Part of a small language model's weights.
Training: a variant of Muon for these matrices, 760M tokens, 7942 steps.
MLP neurons of a small language model. Each row is named by its layer, matrix (up: input weights) and neuron, and shows model dimensions 629-724. Each number is 128 + 24 x the weight over its row's rms, rounded and kept within 0 to 255. Numbers have three digits each.
A block is one neuron, or neurons of one layer that tend to fire together. After each block is what it responds to, as a language model described it from the Wikipedia text at the highest values.

L2.up1581:129172105108139200135156142151187128178152118145149138148110171114132133096091125120144080166128127096118108140124121168099098086163150098119153145108124121104048156145177160134124068108050099125157132129159163128109120135110079088081143119141132151131123143158121128145122088120129112099
Responds to: Mid-word subword fragments

L2.up2453:116176144117142114144164071088136051081137144096092109108106095097094095170140102133091117111154091174100141082116099121189133168145103180092175099154155156121129136145113110129121124122111147154081160086143178119152097141130069137155135121105141126153167134079143083129128113146107122119
Responds to: Infobox and table numerics

L6.up675:141098079129120097104131163141134124095112137133125155142125053083125073158148129114145141099116150106131130157147100091111133158136139187184142164134135151135129077139121130141117135133128118132092149143124127089146109150113139113114136133119103087110139160105142096112108161170126101112
L6.up1815:103125115097097138114120110130141141089101076131097117126136102134088164149144161153123110137124127092119141147143119178129148118136134143128120171098105102110143090120128120123161118128148151134152133077116117118119119116129153162164148144123129165109160119112119070119132172121142134128
L6.up1868:110142135128114101161095117139111141136103142157132184126161135132119143141156155111157147078158094128115120141131112140149151093118101121139117144150202116108099102144095143109152118122120125135148132108088132158157096124103178091124115133140155129123126128136161154152101188134115125129
L6.up3285:107128127161089158098099127134145130128133183103163089093144162159116096127161080129107126116114152156159123116204065106112123132139086156130133124161114116057135142097127134145132104143154129139114155081159119150091102172107136105083183108099116121116118116155135082087115099128119093142
Responds to: Year-ending and decimal digits

L2.up1448:150153122161139131117140062121142122142121152120143097126151121156094083126132102111138127105084114142097121162143135109113159123091135132129161143141167097146136148122138179132084119080201200100147146147091128109093152110119131127196132135149073174150137129104118061103151126149161126147
Responds to: Mid-word fragments

L3.up807:138123116133173124163123162140141176131153077125110143134094125111128126154119092149144094143128160144128138138175087143109122116116144128151138136137122165137141098173118129116136119134131139130135126146153116151147121128131108121111139145114124147130096141145100117168173128124134102135
L3.up2347:099170110171106143073113132126145127116115127142117142097124085143107132122172108133150130134138133135124136152158155142108164134178123139131137154118088168131088152157124149127120155121161121168168156119157139145104130130133126154156141141110096142123180110139120155106117124157164081176
L3.up2542:147127098110139115124118065142102146156099147146042074152101173126097138074088135125136173147095114103131114101099126090161116120112091146141081154159113138171138182117088147145125132129127129122098153134124105139113164146163119117127162135140143109153057139135095126156115114110084139124
L3.up2881:134135104147215165162131154120102145158120130097130101113069100115135083139114145093145130155163113146134151121128093154108116130153085129147122182123113108100117108140123180121170170090125131130112105118168113114113110145115137087077118122096143126134164130127105163120135131154151144132
Responds to: Mid-word pieces, military names

L3.up2089:154103114104077148124167149131147130109141139154132116081100102100130102136120148099134126141127136103103126086129144141120125157168116077139123171075142102143144123142113148142078142132126117117102133073160099166146131164152095133127127120119130099104122171121124142107125128093112146124
L3.up2802:166179160120119112173146136135110134148137171133107143125136111135120111133167127114170098087145140109124162140161186103135093151127105112095153067093180122116114145128158121148102067105116132136194152161105118191122144137076115126150148151128124087137167107125135118127159120140141176144
L3.up3024:180126117159130100138133109090115137117145141135107123119190100086131119108145112137102106136157104105100102155164165146113124118167104162125102178135087094118154151165146102082125148144151098133150155154134134105142127127139117096112139138101103107102114101132105185143130144163138141125
L3.up3097:159156162151188125157139141159146152108140147105134124142111124125140103143105106135143102160134102041107143150163137134146138136185096141102154180119211104101122095128138152165092130115159142136110131124094119146154151129132121131110168140117100147116127121168081157122161120150123129126
Responds to: Opening quote or parenthesis

L3.up346:141109139144141111097126140092145054140141117124105105112126135165123112094127098118147131098156176136137175110162118128135104158128119138056142157167135109157145125168170112132136093101115136117120141150177105102070163164144125106156104164112119134144154137126144123090108155111109103122
L3.up1090:130083103120185123140120146096163125146158118102112138165175118143120174119130083117148148123144171139154166098131082133143095136140107116147162160108129099155171141147110101157151146157100153104116150138161126168109127076104164115111127147146140156111158154099116159135166152125110162089
L3.up1478:142151150108149174176117099120165085124108145145122149130150163141134134109098086112098137123124122159136100167110139131135108128155098151135102169118136125130174106130126131146109186136152126128104152155122168144097142165137139102118155171109127100106135126123132130130138167086126101126
L3.up1630:107108145142187169110135110107173112127081106146125157129177134055127124137131129106148125147171124128121094092134100101117139128129113133138106108142105131127101124104163108156058134115143121133114133131111107136063126104153147129155125114136106134109142098100105143162105127131093097117
Responds to: Table cells and decimals

L6.up1683:145151099140152106203123059147078133108098121138104103094120116085119114107139098138152140122092116101143123140129132108144091142153117164113113156169126120115172147119123119119133177124157153105092140101120125114156133105131129120119122142132130147141126108157136168129151101128163164174
L6.up2606:133117124128136133130120135122104162129127118170159142125113123172075097155140145168128138106079127133119118102121105144108139146160073126200133117131106145106153128106159102136147142157146181138150134109127154126130145137140119134128126123092151104095154100109100118139115116130065129151
L6.up2792:150106135121140121147128124128118131139112123145122108113158111149139110111154114136152112139121097174151139125124102150113132154141113144126099125064133108151133148121117127181149098133146086109154112161150145124136150143132107146131146104147127168149134090110110130126157124099116133117
L6.up3455:152129131140139162140141081150093138117156100142130127104146154124098157107103106128160096110134082122173129142104127138109122114130096147141099159135103106134150104085123127108105128138128156093147123124111109134095109140138143160148146150148139113147155142139124103122136133170078153125
Responds to: Military and war context

L3.up2216:125092099152115142127118142143191142130122134112110148127112144138092116115128120120144100145138158176140125131109167116097128114101140135113103148124153113126114150140135093116101115104120158134132117047122102145034111125161122162099119124122105155090119109116142134088142086160160113152
L3.up2665:127105129139107087169161150131122163116121102105147116138171143150124124116127086119142136135154099135134080174131137174144127110102143122166159143162135114131128165079127122116141156106143151123108106141128066170118113129094127118115108145122127092142144158154095129140111133164093142143
L3.up2752:126094110186165156126130124122114136171101172088126140145132100143133115133134112113117086130101159121164116156121137142124122136123144084099161119124124141082134148111137102156124144114098136162156078107084122127161125112130097121121123160155094094119119153126138134093103106099126109160
L3.up2859:138117111164083175162115123150165106134162140130159107113118143151167112137166140092079158151144142153148183157101127139131149137104114160127132126086107122140150145142083150111097133119046148115103084070178080105139095129132141124142167129131164122173116132119109122140099126144112137129
Responds to: Early pieces in split words

L2.up1602:144139091061148154097138136118110131164141128120137133117082086119137105135061151116127120102145106160147123139106133133137131123156107115154123147156146181122111152135144146133166156133146101126126120150115138111155169187107091166153122093137107155111122129089138102142108161121129113141
Responds to: Opening parenthesis

L6.up254:131127152090108152138153163125132147099116122130121135119110182128106131137121105113118109141126135097131130124155136125104125175127155097127151087132186093108145125108135128100112134079186110128124111102152134128141133135159197118128120135139145152139127093154102133099094118155155123128
L6.up416:173117135146133137116201136120140143134125152162114147119080140137132096121104125137142105138123126106117127083128127173123143143114151080120157157121149114125122135140177124127107147142176119133110145063140091141182159135111135085161101124106165115127134149160158153150160148113113101136
L6.up638:172108104124138125145173136121106150121120154140166119095153130131113078161097094121162155142137123122125101123106123137126139121087103136162093135110143089100135159108130119160112178146188138150136115063162135118121125158150106091118135159131136114104154144120113147114125117114148133139
L6.up731:126105115177116166160145113113110130124133112138155153110122114137134151136119143105123113125142127126125149110114127149131103148145112089139057146102178086131104131122139128106128112171159096153124086114109152143120120145142147122131136172100099071094155152129113132153102128166153134138
Responds to: Opening quotes before titles

L6.up1865:129130110092111184153170126108114121136098118122106147115133105147160151139133104121117156053148117125156184148112169127137149092100126158106124155120162149076095117135131167143090153164143114132124110092122129083130124087124125096132120163093138136104134141131162189150132092148140115147
L6.up2963:152150142123104148140131138132147157151120115169119132115144151137134112137149126154106125143121123116121145130063131125098149148131091103140094139091125133098151123108087108129129159134156073122103130098121122118165111120128096136142129103146154105118130113123132137149137116112070108117
L6.up3112:128127110099119106167094128089116143171085130129145091100150123132103084157147173127095152152135131114146129161181147156141127108152067113124152163131118143133124119137125073119123119093170144123128117128107136148147131102109126157123151062114143106125060154176116130162141126120153145113
L6.up3287:179162154136124095110118125119111134124146134136140133130139141143174124110118141098094115113150142134136174173121121109143119143169140133108118111117160158107149146145084094077124176140138176137122144081140113102156126106126107159113079141095161104149132127123108140093122150102121159162
Responds to: Foreign-word fragments